Part of a small language model's weights: a variant of Adam for these matrices.
MLP neurons of a small language model. Each row is named by its layer, matrix (up: input weights) and neuron, and shows model dimensions 128-383. Each number is 500 + 25 x the weight over its row's rms, rounded and kept within 0 to 999. Numbers have three digits each.
Before each neuron's rows, "fires after" lists the tokens most often just before its 100 highest values on Wikipedia text that the model never trained on; "fires on" lists the tokens most often at its 100 highest values on Wikipedia text that the model never trained on.

fires after: " ", " |", "0", "2", "3", " —"
fires on: " |", "–", "0", " "
L3.up1465:499484494491520493441514450523440511490524482469516483500493496516531508486456502508459483463495521496522469488538546494496505502485480498497481501509473519505499515494487494535524501483536481491497501484529482516497494525545554484497505511444450511477469505472489506516493516510495405492520533428507520479485479499500529472464513498475493468461468405489502553546513529538496497506520514518505477464526468521481512497512498527495480461479498497556475459506497504523481497498480528492524541469512536555528492529511484508520542486493496507508509509530512521532512521526483502525510496547473504471535511530504532504471531503489476532520485504517494545491516490515497486523533516537526511479485487511473477479529495479477477489503510493464480489499521487529456498539505518

fires after: " ", " |", "1"
fires on: "5", "7", "8", "4", "6", "3"
L3.up426:477528513490503525511494485504519521482497473463494480465476546505493534494466526542511454497514545507512536486503494472502490508455459501503505518483465515498488505504512538524479525462543477471467493515544480514493471476502513500514517507518505483521469503504479521496492522455496456504490511509498532487503491479527507514481539472486482472513514480508527536515511513516485528502501513501567516494467456544451516473497535489515454514490505469495467463500489482482484464514512491461477553497486498517532484543485515587481502528509483501508505525521529546500495548474474447507540525510448508510463482519496505502495480527510489516501566527487496498483518546546508508507497495508527532505536465554443461504518537518511478501470480550502508470485505510554454456543521489

fires after: "4", "2", "9", "3", "6"
fires on: ".", ",", "0"
L13.up1166:494497533500544520516505500501501495519496491501518488477515467463485492513502535447462482491513485463522511496503503493465523508495496481512497512473489519529466499535490514522478446473514502538537492504451502502515499501500446522489520508489455486488540504495483482480522486512541456525454478525528506506489495473529489526468454504483511475540474510516467525497494483538509536521506487485482493509482499511510528499490500506496466509492546503464545518511522440502479485435483551452501507485456530517458527506489472497495507521491510482483500523534497531521524496481494502471490539511507497513506525521451504504497508468538469535495503474479523480493484501503497487524480544527506484541454488475520558530528498510473488485474534503420507466531473505446507500484493515

fires after: " ", "1", "2", " ("
fires on: "1", "2", "6", "3", "8", "9"
L13.up608:519555481477531496501475500466499527496445525449485461524544536470537529511517547522516491488529502515488514491518495479522481516459499520515507462521488515548454515502500480524483499426472499516512498487529482492513510487511516536469506481512463484465519469473479490471465515512527481503524510449507516498515479496521533509482499446485478523495513505535511498490479572501473514482533507506525480464453498539504550500484508509549545485517482518447547482498542517534497477505475492492502506485537507512459488537498503496501462524456513507468489504488479507530525540518475443511487524526494517454473514510471514499481502524480491505488500488513485454518487539503501546500506506523498516474440462512493484527536543478470466492436544532525481472508481481524445487504504520

fires after: "0", "4", "9", "1", "3", "5"
fires on: " |", ";", "6", "8", "7", "2"
L3.up249:492490504511514464506491470515499511500526454527482477467530499500504474474492484504510453482494514515495502516491531500482504481521483528517482444496468501550503471479509513474505535469503448511519470515503495507496560527526496496527510464472513461487472470498501513489513529506493467483543525458489510469480492494512538462496530516505536468496470465504508521510506493524463482521504498524486508471501485467490491502489501486494460474492507490512465485516448495519491525493520489479482494503458555502506541497464496511509531488536500529485521489541485535522512500515475509472510506537499522542492479482487493492535562534486436533564514491525526510515512518514529453469522479526501497518513496518452499520517506536480488496523488520496456496502529518482484488489537530

fires after: ",", "1", "2", "0", "3", "4"
fires on: ".", ",", "8", "-", "1", "9"
L13.up592:477520520479543524458473496495458505517512459474483496503522550453510492478478546497469507495453499473515487500512489483526474508484483504503557522473503548507475484469528487509468515492500545539566475467479489467498484460476514552479499497498493528492469493469492497485536461546479467496496472530490500519445516474493517515470509486489479458539498499541512496466521495533509507531500463495486492525498507487486475525509473464514444513522475537461495490463495495522484461487500524486521489494476519517488498559494482478486475516493490554467495559499504495550521515479515492504538551515534488482526499505466499538497477479512509490469530478473511514480548496495470503498515529509525456512424474482495486527499488503482527511496528529488495483462505496530507474526503523

fires after: " ", ")", "5", " |", "0", "1"
fires on: " |", " ", ";", "4"
L3.up272:487491485515509543484481447461401525493518487478495500502513514521525490475498562479514487479514525506485465484489516477524507486496454534519487493519474475514503468507454481553493498465542459466495468503502505495478464481501485484473516518511486499501510475531518521492521531474498466455479513530472504483464479506514485520485514551520464464530513485489482526501486524491484484556535510481490497496480467501508492483528473506492466449536497508515487522503542521557489498476539465470501517488500508485519512508525483521484459487512510504492515543486525538507500554454495498498529522513476492531482529478505489499571469470516513495483533514551488482499495472540521502505482489510482461483551527552502487489512470499505478498502540492450527486496524494500465480523529490

fires after: "2", "1"
fires on: "0", "9"
L4.up1:486504485503509507499522484491483535506488506484501489472505525522461537492490536447518495518512480535499499500535466475509514483459466464522489503517464495513525498538549539504470475484506462459473500496553480502453552535468531482515541504498477523470487493496469509532504536520483456504470502509510476464516508477514515496533538516508466511505536484496481549547444510484482507487487510522513513465474489515459518472526489490481500509523532504496546503497511551466479497481521496482481529496464449489518490484504491508490498534486497492488488532474461490505473510468493509505496512531533545508506543522497512463492491524503513521523483476471521547484527439492492496508504524501509533511499505526524434497508475431491473476541509558479471459513516544534485509483495484

fires after: "\n", ")", " |", ".", ";"
fires on: "\n", "=="
L3.up1470:477463479500527522505493521484472498511483502453543562517471497484531503495491543523495457479513539460509443500515520484513496570476498483507512533573504472507477532500460492537498493459514493466479465503476468484536515473488493524473486503489511514521527476492478508512526488482517491492469511508515507467462478489500517546524508497469466474555488499558495511506504523475492511543512520514506486494486466558496537475493506511467529527491494496537503442509522478484510485496521456523521550479508489480500477515506477511477491475471492496506481510472487501509514528437469481535542490486509509504488512503535411518533480498493492513493531560482506481470531500480509516504512510509529506542512520543535509486515456516493491460489521512478492522497510487543483467509479493

fires after: "1", "0", "9", " ", " (", "e"
fires on: "9", "8", "7", "0", "1", "2"
L13.up926:514582467526478558483486485497504503508485482463476534497548534528489489468491513511524490527489515484508505499546510505505536492533479521508484478488533517518468536556512541531458519488485502510602510490498488514457528520497452508530473529491466468541489501503494481475506512519474466475485484476501521491542517501512524509485485502506515494510502515522475489455514510498480482478517493514512526484509483523494490503469498545495527525516494450477508508492520476520513503497484527497510461486489544520494502505529486502505479522504461478436482472442499533527496487491474454467518476541489486481498496486475506462448506536549539484483493511531556503507503507521502536533475528517499493510556482485486464516525514507503459466543504488507490446493502490499518472501486544

fires after: "0", "2", "4", "8", "7", "9"
fires on: " |", ";"
L3.up612:524530482505516491485502497485468521484492517506518495451516503482504519508495495485493454512501505507489472531468523505476494534519524493496487489515498520511538481516473499506566525498512479502557488486498498538475505484528475494509496496487506502477493504502485512543509486472520415439567483467516501495485484546475484459517511493476513511450485435485472484471506514508458516546522521515463502486467480494509498504493498517483474533484477504514474479505463486496509539448535514515516495518462548529508493508495534569507514511510496532520503490557517489520485515503522487484520536493501503496520491446510446499488533571507489512555521514524538495491463490522526490474515467503494489481506524497461508494504479498463488503526465520514499478508512481506492477538500528

fires after: " ", "-", "0", "2", "\n", "os"
fires on: " ", "-", "1", "2", "0", "3"
L4.up1041:423475489520512499507519498461462492464509545486484521431520546467482507555477554451510489515521502495512521489480513497483523500505458484523503440526523494488463497476516486538512505488530480444491511521491490490466466509477516491508485515515461505527485462485493527504540488455512464463518528508511506449499492483531495487515511460520478491535538507527519510483560482530444502504534460489507514447508505501499516509499492479523489496506505503515508497540512492467504490502508461452557562506515512481535484537544517506524496482532468497480499526517477493525469541445488469505496505501520538510461499492522490509508566490516497554521516484449504498486487509529504488497507495538517498488471476520495503515529470495488504489496503518493478492507482517495483478523526469

fires after: "′", "°", "4", "3", "0", "1"
fires on: "0", "5", "4", "3", "1"
L4.up1346:482472506513533487512473497486478513511494511494500502552470519459502544461512514544514488462484557451500519503455516505460512529516468476489535499519457486535473520528540512511496475522514472503533522510491492451527489489510514534508477476500488437482508473471499472514513484499535498495529499496506490489488494475461515504486468504530512485454532487494505510511514496528453495536491519493459529489501484546469527528503474462499477515519484517530502425533499467503512539497476530464532499474509523507518469505505484481531481508525500489512498518512545499515468536485473538474514468546530549499517510528482467495496537506514495523525515537523488498491503478499476532500497476536455509471438511508479512464490539522516502491493504522506518477499471469465500508548510512

fires after: " ", " |", ")", " D", " W", ";"
fires on: " |", " ", ";"
L3.up981:460530503531469500499526489508490484532498540526476491487508506463571484439525497492510465493488543492499472491490540479472521516472473505504474474502456520538495480498469493498508502497505461490507472499512479488471489552490511494472506515454533473473463478521485488475503500495470471496496506484465507494503516480473486510510489488506505462541463469549501519510506514513487569503477530513503491503459500539482512486522513482473513471493528483520496506525487528521468526523499454473456462489499520526496493500497478541541533491495486514560499493562509550496497487504497494513502504513488478492504510488523475489546505516531486517564512517522532557500519517485554460508509494536466492511466489508506499480521541474491492499509516520519485470521500539494489503481532527

fires after: " |", ",", ";", "s"
fires on: " ", " the", " a", " in"
L8.up1481:456490481483489505513476446470471490515491491493496482509482536496528501471530476501483514476519499446519533516476528490498449524525556519464526538520498526539500493489475510544541461492518521484483510512474504466508508480473503525513488446479504504477557492457501472526508495487544515462497471479530508477516533559468509516547515486474501479540494507503517491507505450491511476522494507511498487513510530563493488539498505532524507488495485573551525474484546503502472439500453512498511521440509447470494486547471466494542499520483489529495512497499531515544484522475523502494521492542490507486508518511517485509522521504495467491528474551521488473499508526507463546499515504460471505475479482490525482506534486525530557475483472470486525499468463453507462497546485506

fires after: " |", " —", "5"
fires on: "\n", " released", ")"
L4.up829:527481487538474495527481476510484472517487515483496531474514488462515500457475527494483514475488456485492462535517521520509507539504519459501515503485506509520481506540451506531474533496506506500508492519454502533481496449462459530527515518479541500495508500520543501519542471454496465488474458449491487492489497527485488476517531538514530530464484450453497531490496512494482543510500502516483495535485493500516552427490496452463500536505495534504462477517498512541498529473533460529515515469494534491477501537515515535529541463498504494542549498527517477546517519473481502494525510501518541503560442482491480501523473506499467526508464489496528490484499535503480472484489512481471478510529465485494528466540503481479477480464459481522457512514464538484499511528503545

fires after: "\n", ".", " =", "1"
fires on: "\n", " This", " =", " September", " this", " a"
L4.up184:513517548459542527530546487479493524484504483491468482454473494485505499486494501498534502512493535542527525490501510517482493521439477479483515485488474511500475462498510531498465507502492496492486477523510497453477528527564494463503456492516504540487584475491483496528473468500507488507519523501529489426495502523491514441530487535484453486470497469493502486525489476489474527491507464523478525468496500512494519472459501479482517559522502515507461486476520508526535485503518497449566517514514549521507528547491514539460482525482487505530498476493501476536512506436513532506473494530480542490487534470530496493541475521498487533514494524499507532479454473494511519493472489483508486493451509477469515499504484520519524484484474528533484492514475536510504490500490461

fires after: "3", "2", "4", "0", "9", "1"
fires on: ".", ",", ":"
L13.up983:504495498496516526528530482503451519557470454480466485514510501477521509519470512490460499453475473528554521479495544511498463479505500435502462503536475515474487483507520529467485494488520480464528484474439507486495459489518521510526476504484552505462505525488503448501551468461495494478487468445504477480468515465530548504533517485516520498501507547504497511480515498526494494481509499517502475488483537475481515505507501472542471486482508470458496523498515495516486462475457517487532491471482500455502484515485499464508495499482476493467517483482498511504544509513492536482479509522482514495563513519493489495496481484557516497503463482438504509521517492492469485526489533531527477484466476536512509533544528520508489492541476484476521477499527503493521501517503490

fires after: ".", ",", " |", " ", ":"
fires on: " ", "3", "5", "4", "6", "0"
L8.up1042:529538524478529556489474521515476481524488514487507508502470520496491477508489537522528485498486560460505466494486515503534467490487516511479519504523504510512517450479522525528494492495506484494499507593506474436520476533531559520499484460467558510519514450473495478513507473485514512464506490530529515505448529459438514536523473521478484484472478484500477493511496439555450513536485492502462504499529518522504488488487461554521498476531499488510529485468508496518483475524469479485567497440481453498515534544447485510486487496538499492451495528425534490508531512503501525500510492484488473468503500535517519494510514506522494528526524558521497524487523504511530524491516509488506453497444526466490501477554493488500497506502486508493507522478471526522489501540489459

fires after: "0", "1", "2", "5", "ʃ", "á"
fires on: "1", " (", ")", "]", "9", " |"
L4.up215:514497483503511488477521474510460488443479512484467456465530501505483528502457551504517459560493475501480495521506530501523492493492532449497514437495534520501493508524490501522476500501508460491525511515460492502511483519467493512518530504523528534507522442483521523484517521456495464487514496536500521492499468469492529493536471531496475515489483478472477557509500430534498533505439463488455477491454473478465539462486461449460472533494530536481467494523504516470547539528509521536509510505458529484489523504478518480500520497495537540486539501536454497501500510488537479480511502482513522478543575515535516509533509499498496506526482453509518516488486516513476503485512509530505503482475460469498490481557506519467511485528493459493510491502502511511480536485520513

fires after: "2", "3", "4", "5", "6", "8"
fires on: ",", ".", " ", "°"
L13.up908:459508486504526531479504485502460504511518498492453492493540518470492548468493503452468476479477503487505521522514467465516477535521491514495500494493463556469517454528500507475530497501522493506510499475490489468512486458498480531493485500470545462511517471481472460544519463540496455508535474478499499520487502531478514549503513517522489537484500486481491500503533524515491504485479450486481461513492499480492514518512517529561500510508493484519493538494499562503478494495498523465515496526498485507524556556504514499458485498489517491529526499493486511546543513486483515528500532510570511467493472479465474457512477483530471490542493490478463498522521499474476489498472515503495504493441444497487501482493528527489494467527516436481507480503526516515521497498501483

fires after: "′", " (", "0", "4", "5", "1"
fires on: "1", "2", "5", "4", "3", "0"
L4.up1337:464488490482495470507516505530518504487496507494501489483539516458495528517487498517500471512502556515486521515479541472458487505510496450537484458524495492521506517536481523533515512508514483520502477535501492501547495499517523556492494485504451447501454477505505481476496487543521464500541535445466512495480486485508508512507479480527487482523505482490499527476491533538507487529494492510498514478470480516467545505474500468453459517543521498547506470478453530476499522515501515492503506502500549524523497495495498488524461501509497504518502523497477486520515529469488509481505500476477547512472496519502505486488528454497490513532488486506499510491504542526454461524497510526507494464444475523451498542544539468490521471505507503521489500496472492491487480509523447

fires after: " "
fires on: "2", "1"
L4.up1475:500482482486439498529520479505514516502448493474498513516516505503495487512473523455496476525520528455503481504569496462480512510478483490527485486505541527533508495524493501503474508515517531500480502507516472530542534534515534497499495507518453521493483517503466493459507521442480476510460499533496503464523489494502498515501490492493484492511515525497521550478513497560468464490475481499476507424463488486501511497520489459508519481466498482482531485458489511480468504470470452502523497467547463549520507495521440464498504497518509468510494495479494481481493495494498516523488510506491504497508500464502551514490520464489486492490469491458514518558527496471523510526481523522557510532502488535541509510514478502514503492497519550457471463501520482467488456489499477

fires after: " ", "'", "-"
fires on: "m", "em", "s", "e", "our", "im"
L4.up1384:512504536506499506515543469512470508479516495489527476512512509510507509483489512431542438531518551495496496524502522514499492523486527477574466514489490495480489524547503527505498535530515488542493493524471501521471469611496508513518511479478492477512511478444478517495507483502509471468513489497482521503556499533519504459483483520474524482483472479502507501471542493470504527476501505533526501425524468518508484500494503493505533500475535510509508509489537516481513538541524491503532483460441527511522505497515490468535530494480494515487489501506501481513458514451462513516500464539475541544470508465528486509504486472482471540475509501513483485508533478485527501495476535515511533520529468557482566455496469522516508511515455506504477492491491542498486497515508484

fires after: " and", ",", " but"
fires on: " in", " after", " left", " all", " then", " before"
L3.up1073:500498445501476496541451460502521504490546513483515533501466493504515525442492515498536508475486541477474532497502502478459484516515514454504496560513485536495496491501510519515454494494515553534506476503460497481498454549546457510495486514477508486492529523499489472513532446541494516487460481455510507513506485523486514536505499469464470504490523497504555490491493531476484506507545491528520537495498492532476473460563543542481530528513495491515520480497502480544469476487475530507558474447516486536553469537493480481510509476466465489544526512470494482509477513479516486511488493565495524505537472494505432491505476498544452494516519523491497497508519505489493494500522542497502458476530426585500519477524502512526479456514532495489483513520540522512470477535448500

fires after: "\n", ")", "-", ".", "5", "0"
fires on: "\n", "-", " ", "–"
L4.up830:481510500480500539515485509472471537481503522464502514458506499477504505513512553506504470474521514492515445437497553533507552522469476480504481519495494466489512472518505514528517479467547474470490479488513480504487439509516461505499467515508473500515491496490481528492565525516462493474504511522489523474485500514501516539510519517479476488552509485541463535506521492548501518500539477489506482460504482484492511500502484509514482533533524499529484502499518485497498461487511465505556545523501471488506488524501482487470493475499477483506495517465560514541493540382460465493519484491528530550526519477509506523487478494524504506489483508494506492500548480533472469519500519509505446493503482524461529463536453521498490454514535502463505489498515485489477457530469499

fires after: " |", " ", ";", ","
fires on: " ", "3", " H", "2", "4"
L4.up288:497520517461527493523502500500506470515514510472481493508463498505521489512477503518504476500511566445502487515506538455491485491447495536463480502462489515516464473505456547532520499496511513508482421481507500494491481497510506502486521490481556495500466487495534507465496507505476477464466502493523494503496503454476463501537544512467483434467478468455511517525526522488482515519525502504528493495405514520489500528541511502508475500500477478529432469498496508523476510501495447534505497479487524504522506554506496540501533509474525514499520492484491548531504519488478452511483470489449538504473507505505463490495467500517461493554527567485507518492528551526499494466513509506527461474510460543471479489533547528494459498458507514490524491522465525565481533527519533

fires after: "1", "9", " ", "0", " ski"
fires on: "9", "1", "ll", "0"
L13.up686:546561434512503535536526470535477506443513487487432530485492502483501492531507491471473506570507502545478520491544507524524530490480519444504535485471523483463532519495510518491461475505496532510530512505496497444463508500505495519523490503495508484505529488477481535478493503481491517510472455514505516484543516483540531485546490498506487522449504523522464518476510533501529522498510500492529468470455492526508528514504499494481508487493519467443482493511536515469503504547470502520490503460475485512566525459520506510500477548493481483430526509493479515487509494483546506471492502507479509537489548508495501524520486486537561527524484480496523521506470500469490476495439510529460506497536491506467477488512526458508490538482490532491510463521514523529522498506514481

fires after: "0", " |", "4", "1", "5", ";"
fires on: ".", " ", "–", ":", " +", ","
L13.up1512:493491510535473521483493477451486467558453475491535487514586519457545513495493516456467494514491482475507519518483519496488480494511482438478505506481473581508448465560500525519519534489525490495510492461485503528471494464489468500529502545502496538490524445466517439517534513475542463466512448481476492521491514549487493512498536510477475523534491537511475538520504554519493514469518549481520498514505500492476513486515489470524479524494491511477488490515516481509485487507476531492536507480468528549511486538482525513456519505470472521507514519478487517561513499483512508475546538511514511503507470449488444480513499504539505507531490483486481489502525523502509470492503509512526519500453511501534483472503497491476480485497512469431530517489511517481476504497504490

fires after: " ", "0", " |", ";", "-"
fires on: " |", " "
L3.up196:501524479551500473497531496506503538499517496491498485500509537501526504484477484520481436507506497508508451495511509490487521533464473498498464494468480548484509506521485490489502560492515489524475490527526482529478502530524515487468485492461481470448458495520452495512468471472505446508529524438474512486497492538491496480496537463450520493503482483513511527495542497514466528496506510510480493465469484531522454498536543510488497467490501489517491471531473530500513520529511503501490492509458555519523504508521481529528516490511464505536502492544538523467470482501511466513518527592451510523496475506500475512506469548493489518542506493496523557496498499495510452514489460495494484475503458509481477538503551526496489508490508534479474443517471535443467510497517533

fires after: "2", "4", "6", "1", "3", "5"
fires on: ",", ".", "5", "2", "1", "6"
L13.up1489:485515495478527520497517519482485490500545493525520499525495505484475473472503472467478497503482522497539477462507517504553517540449461445510502551492508514500492472538530505488493494505535497487516508512478491486470482445485495530519488497479463523504485474489545473511528488481468449502526453582478504485488472467503477521518497540470459521495508494555482492478486518515479485502499499472465457472491484474456507532481530449539487468541497468499488455465488499475487497505489507502503496471495502493527507473493516512472518483514483512476501530494480507502495496517526511527518530523474510514464493495501520523481502517545537486512478467530505461477522469532527449530545487488471484507448498497523490490488483491485507488500525496521514492468535510516495450513500498

fires after: " ", " as", "-"
fires on: "1", "fa", " a"
L3.up989:490511496509532518489525509490459531501492474496518499536508500475507516491524512499497518502515479491522530493527505497491535488464503479561479534491504504517477487541441542501459539449497465537475526479493476489493491473471498565480490469498483483454507461477471520481475463476465466485447550496506517496523499479537512458462520527488513469530468496513510467497545474481446500501471475520544500510478497573512496510544524500496514510508498498486504463450524521445532498501521457550463490495483531498519503526481456523506518504486453490501497497507536486516539488478468474508495509497465484512446501545483544519536480519496479492508508511465545490524531506502512495536504550511501492463556533550470494492548463552478530491480473527473537496520495513491485481491498504

fires after: " |", " ", "0", ";", "2", "9"
fires on: " ", " |", "0", " —", ".", "th"
L3.up1476:480526505471506506471526469488512492480508463481472517474510511472540552464451504496522448490508543494506438490502508518485494552501469459521481522477445530530501468527486462488473523458529487496491487484486485488467490546531511484507457466453508479478485480481460489455532497475454458473493445500485512497476489511511507574467554510432515481489505463495516530511508489526501534517537512513505510494448462532495472526515529511516483490489522467516520497518512523508484503558520550496518518464468521539521489502517496532500510498491490498510532504533501518487465513495515483503513510545493519485539487494509481500513536530493505503536485507527526558491532477524499491511494483511504447460491475512493485515500492536492491486511507486485479504516535492490480497486495543

fires after: " |", " ", "\n"
fires on: " ", " |", "|"
L4.up177:485458517491492513512539470492463488487472488514474468492545527444501560483491486463561458498471504494497460486493495474501476487502503462471493500538498548502535467516496494540464501481512481492492502524493501511528476501544541478522491441503473475525498510499431498496530528543503445460477474485469482495500532523493487537467530467452527476506532521504532524508482474530502536516549544518492481476447489579484509494498511503500527472481535497490496483514540547521484499530540508482502501476490522515493502484518496505498511517467440497532503512532538513512466498513525477510504528584466494486523498545509511494505517546490447515530482515495564476464543472505492506518534487497473476542507455491471505504489489531470506473553500505491494478508528493496465487513501526

fires after: " |", "%", "6", "3"
fires on: "\n", " |"
L3.up53:517517524540463501484509486549479500486514516478494520486488493443505463477512525459499492479501509481476458522493569500473502488480506472491462513485537550508490490571453515552521550490501465506494462503502518539482516530503454479472535532495506500487504461517498528530533495479489511455508500423494503527487495531471496457514546529499517487495471482514463550453489492514463522523493506513471473507494495519541513460546478498469482506481482518502464420545471524512512497446535483512522514506503507505498500525499468550508514466485517495562523521512529494487513501472491497499516526495513510510534516466468509495488474527490508521503525472517518495483507502495520479523514463492513501476492491541483534462543520532466497510459491514476491456520502512507475520510522538

fires after: "2", "1", " ", " Summer", " a", " were"
fires on: "0", "5", "1", " (", "6"
L8.up944:478491529527489485538505496513501504471476494480496512468503505493486488526526485465470475522520511510477488451480478484509482514468469509537476512498545460501475506491521567530486503477507515494497502478499496467502463521490532490502514466479487495491495468482443537543477504565557512493499539522495507488486517476526514486492501483513473498499483480479464557489498577484508508508471499531515499468452495489468512529454529528489499479512535507465480516485511516509515549506482485489495506505501500520495503487530515479495476507536482496477486496523482507572524511527476500510531500534527537480479518486529491443494556487502529517507545505485482468533472543521508528518497481525439522518458469510482495511520505488498459419480510547534517473498489488466474536477542503

fires after: " ", "1", " (", "–"
fires on: "1", "9"
L13.up600:489522473488517528509521495531484485459507489434477510464465522500493466505503494454491457496515485521509566467537478501499493499520521482532477485494546516532478548526518528517503459516473512501563495538503485470508476526509528535504499531505537471487516510515432484487493524479469513473503495463460522455524517452511492520472509480503502498544526522532534518471515496475527493488522468542483471494477494492510511499481501559501498498493448445481489478519523494506493447504505502512468479456498481518477475503539492485510540495508467473449513495499496527506481521483473517474509552588474511497508556484492503484521490518491506501494478507507572502526500501505520538519491510546498498509496471494509458501525487518497512525519475494505497524493555514470528510481504482

fires after: "″", "9", "3", "7", "5", "0"
fires on: ")", "-", "E", " |", "W"
L3.up1287:491451515485507495447504525479476537513474511495533498449497489429537530494545520488487473488483530536509492499464532480486480517549465500539494478495466485488536549534451489492502483474514503483563455479460489496516491495503505491505484505484504477478520461485507505545524493518503462462557503449520492509456501509503525490508517496527485515508523477491467541465495510513486523513528499490489481511495499489504503515458517482494507517461490537497488473495498509552546545477502491458527493489514498529510541495502533538507473473526493486516506486498497488519477507462518511478538505497510501512517474426491497508524506497500454535529575471512514494504500460509508504492497491533510484465480510495491535505556500524503508475524509481482506488509476512473485536516504527

fires after: " |", ";", "-"
fires on: " ", " ±%"
L13.up946:491482539537510504485489495447493501505497471499496484530494470518534516512517467515479482505518529475482445482495513487519511490482464512530513501528533509484485503535503530452486492506473464535471515489514484500443494530524492517479494465425525438507515524480501488497507460525500519494516508517494513509450476466520495500548499516491500500508496543502442474523524525514526525516503488489462527512494513498502483555498479490483470480552476520515509505459526490485515484528512538513520509521498494485534506513486472492517435547505452526466512492488465567535535516486468450544536478515478539481441486499526440499512501517517469515561505516505494504478534544500471514487548517487484511458461478483518484516504491523524506481506489491529546529500505499523491521525520466

fires after: " ", " |", " —"
fires on: " |", " —", "%"
L3.up368:473525479534473528537529467481476509484498487497492507452527496520507522494489512529500487500510509471502465496491478488514491498506494524489473508475464556513501478499470498488474530480512467511506506521512485530476483509539525489531504489492477450481474490506485518469508474487498439501517501497474497474477491511439451553514510523503560466524490499503451519523494524497459537494541524494470507491436488530488492493483536484494450481477508481498490494550541517495510456480536491507456513527472546523533503519496470561477521518510476526520580481494509549487485516528499472502501495501444468488492465499510508501542481484515504504528503509499533497442548501495531477510496470548501481478475493510495468483516502553470481503484479498455497494482526538512491497504508498

fires after: " |", " "
fires on: " ", " |", "-", " —", "0", " ("
L4.up513:458494464478493475470519478490462491531545521500487502516520513430492525476497506456504456454490538483513454499527496498481490511488457476490465501510468522551479486519475473491491499473527462455489512484517483518494453510500539529504459485454478488489455477465461486482508531461507473462485497484477487489483494513497497545471546513507487432541491456505508538527503491516482470538504523518500512481434467558469510502512496479512466488508513489492500483508475542506490472487532498505515532466469520524492497499550505579498518517465487477510474496554528532530508510525477481510536495544485468486513520522522531507493549507506488507527495493509545501495572516518482479524515460526476489480486484552475512510540510503471485482535491500459505511508491500508474531503499553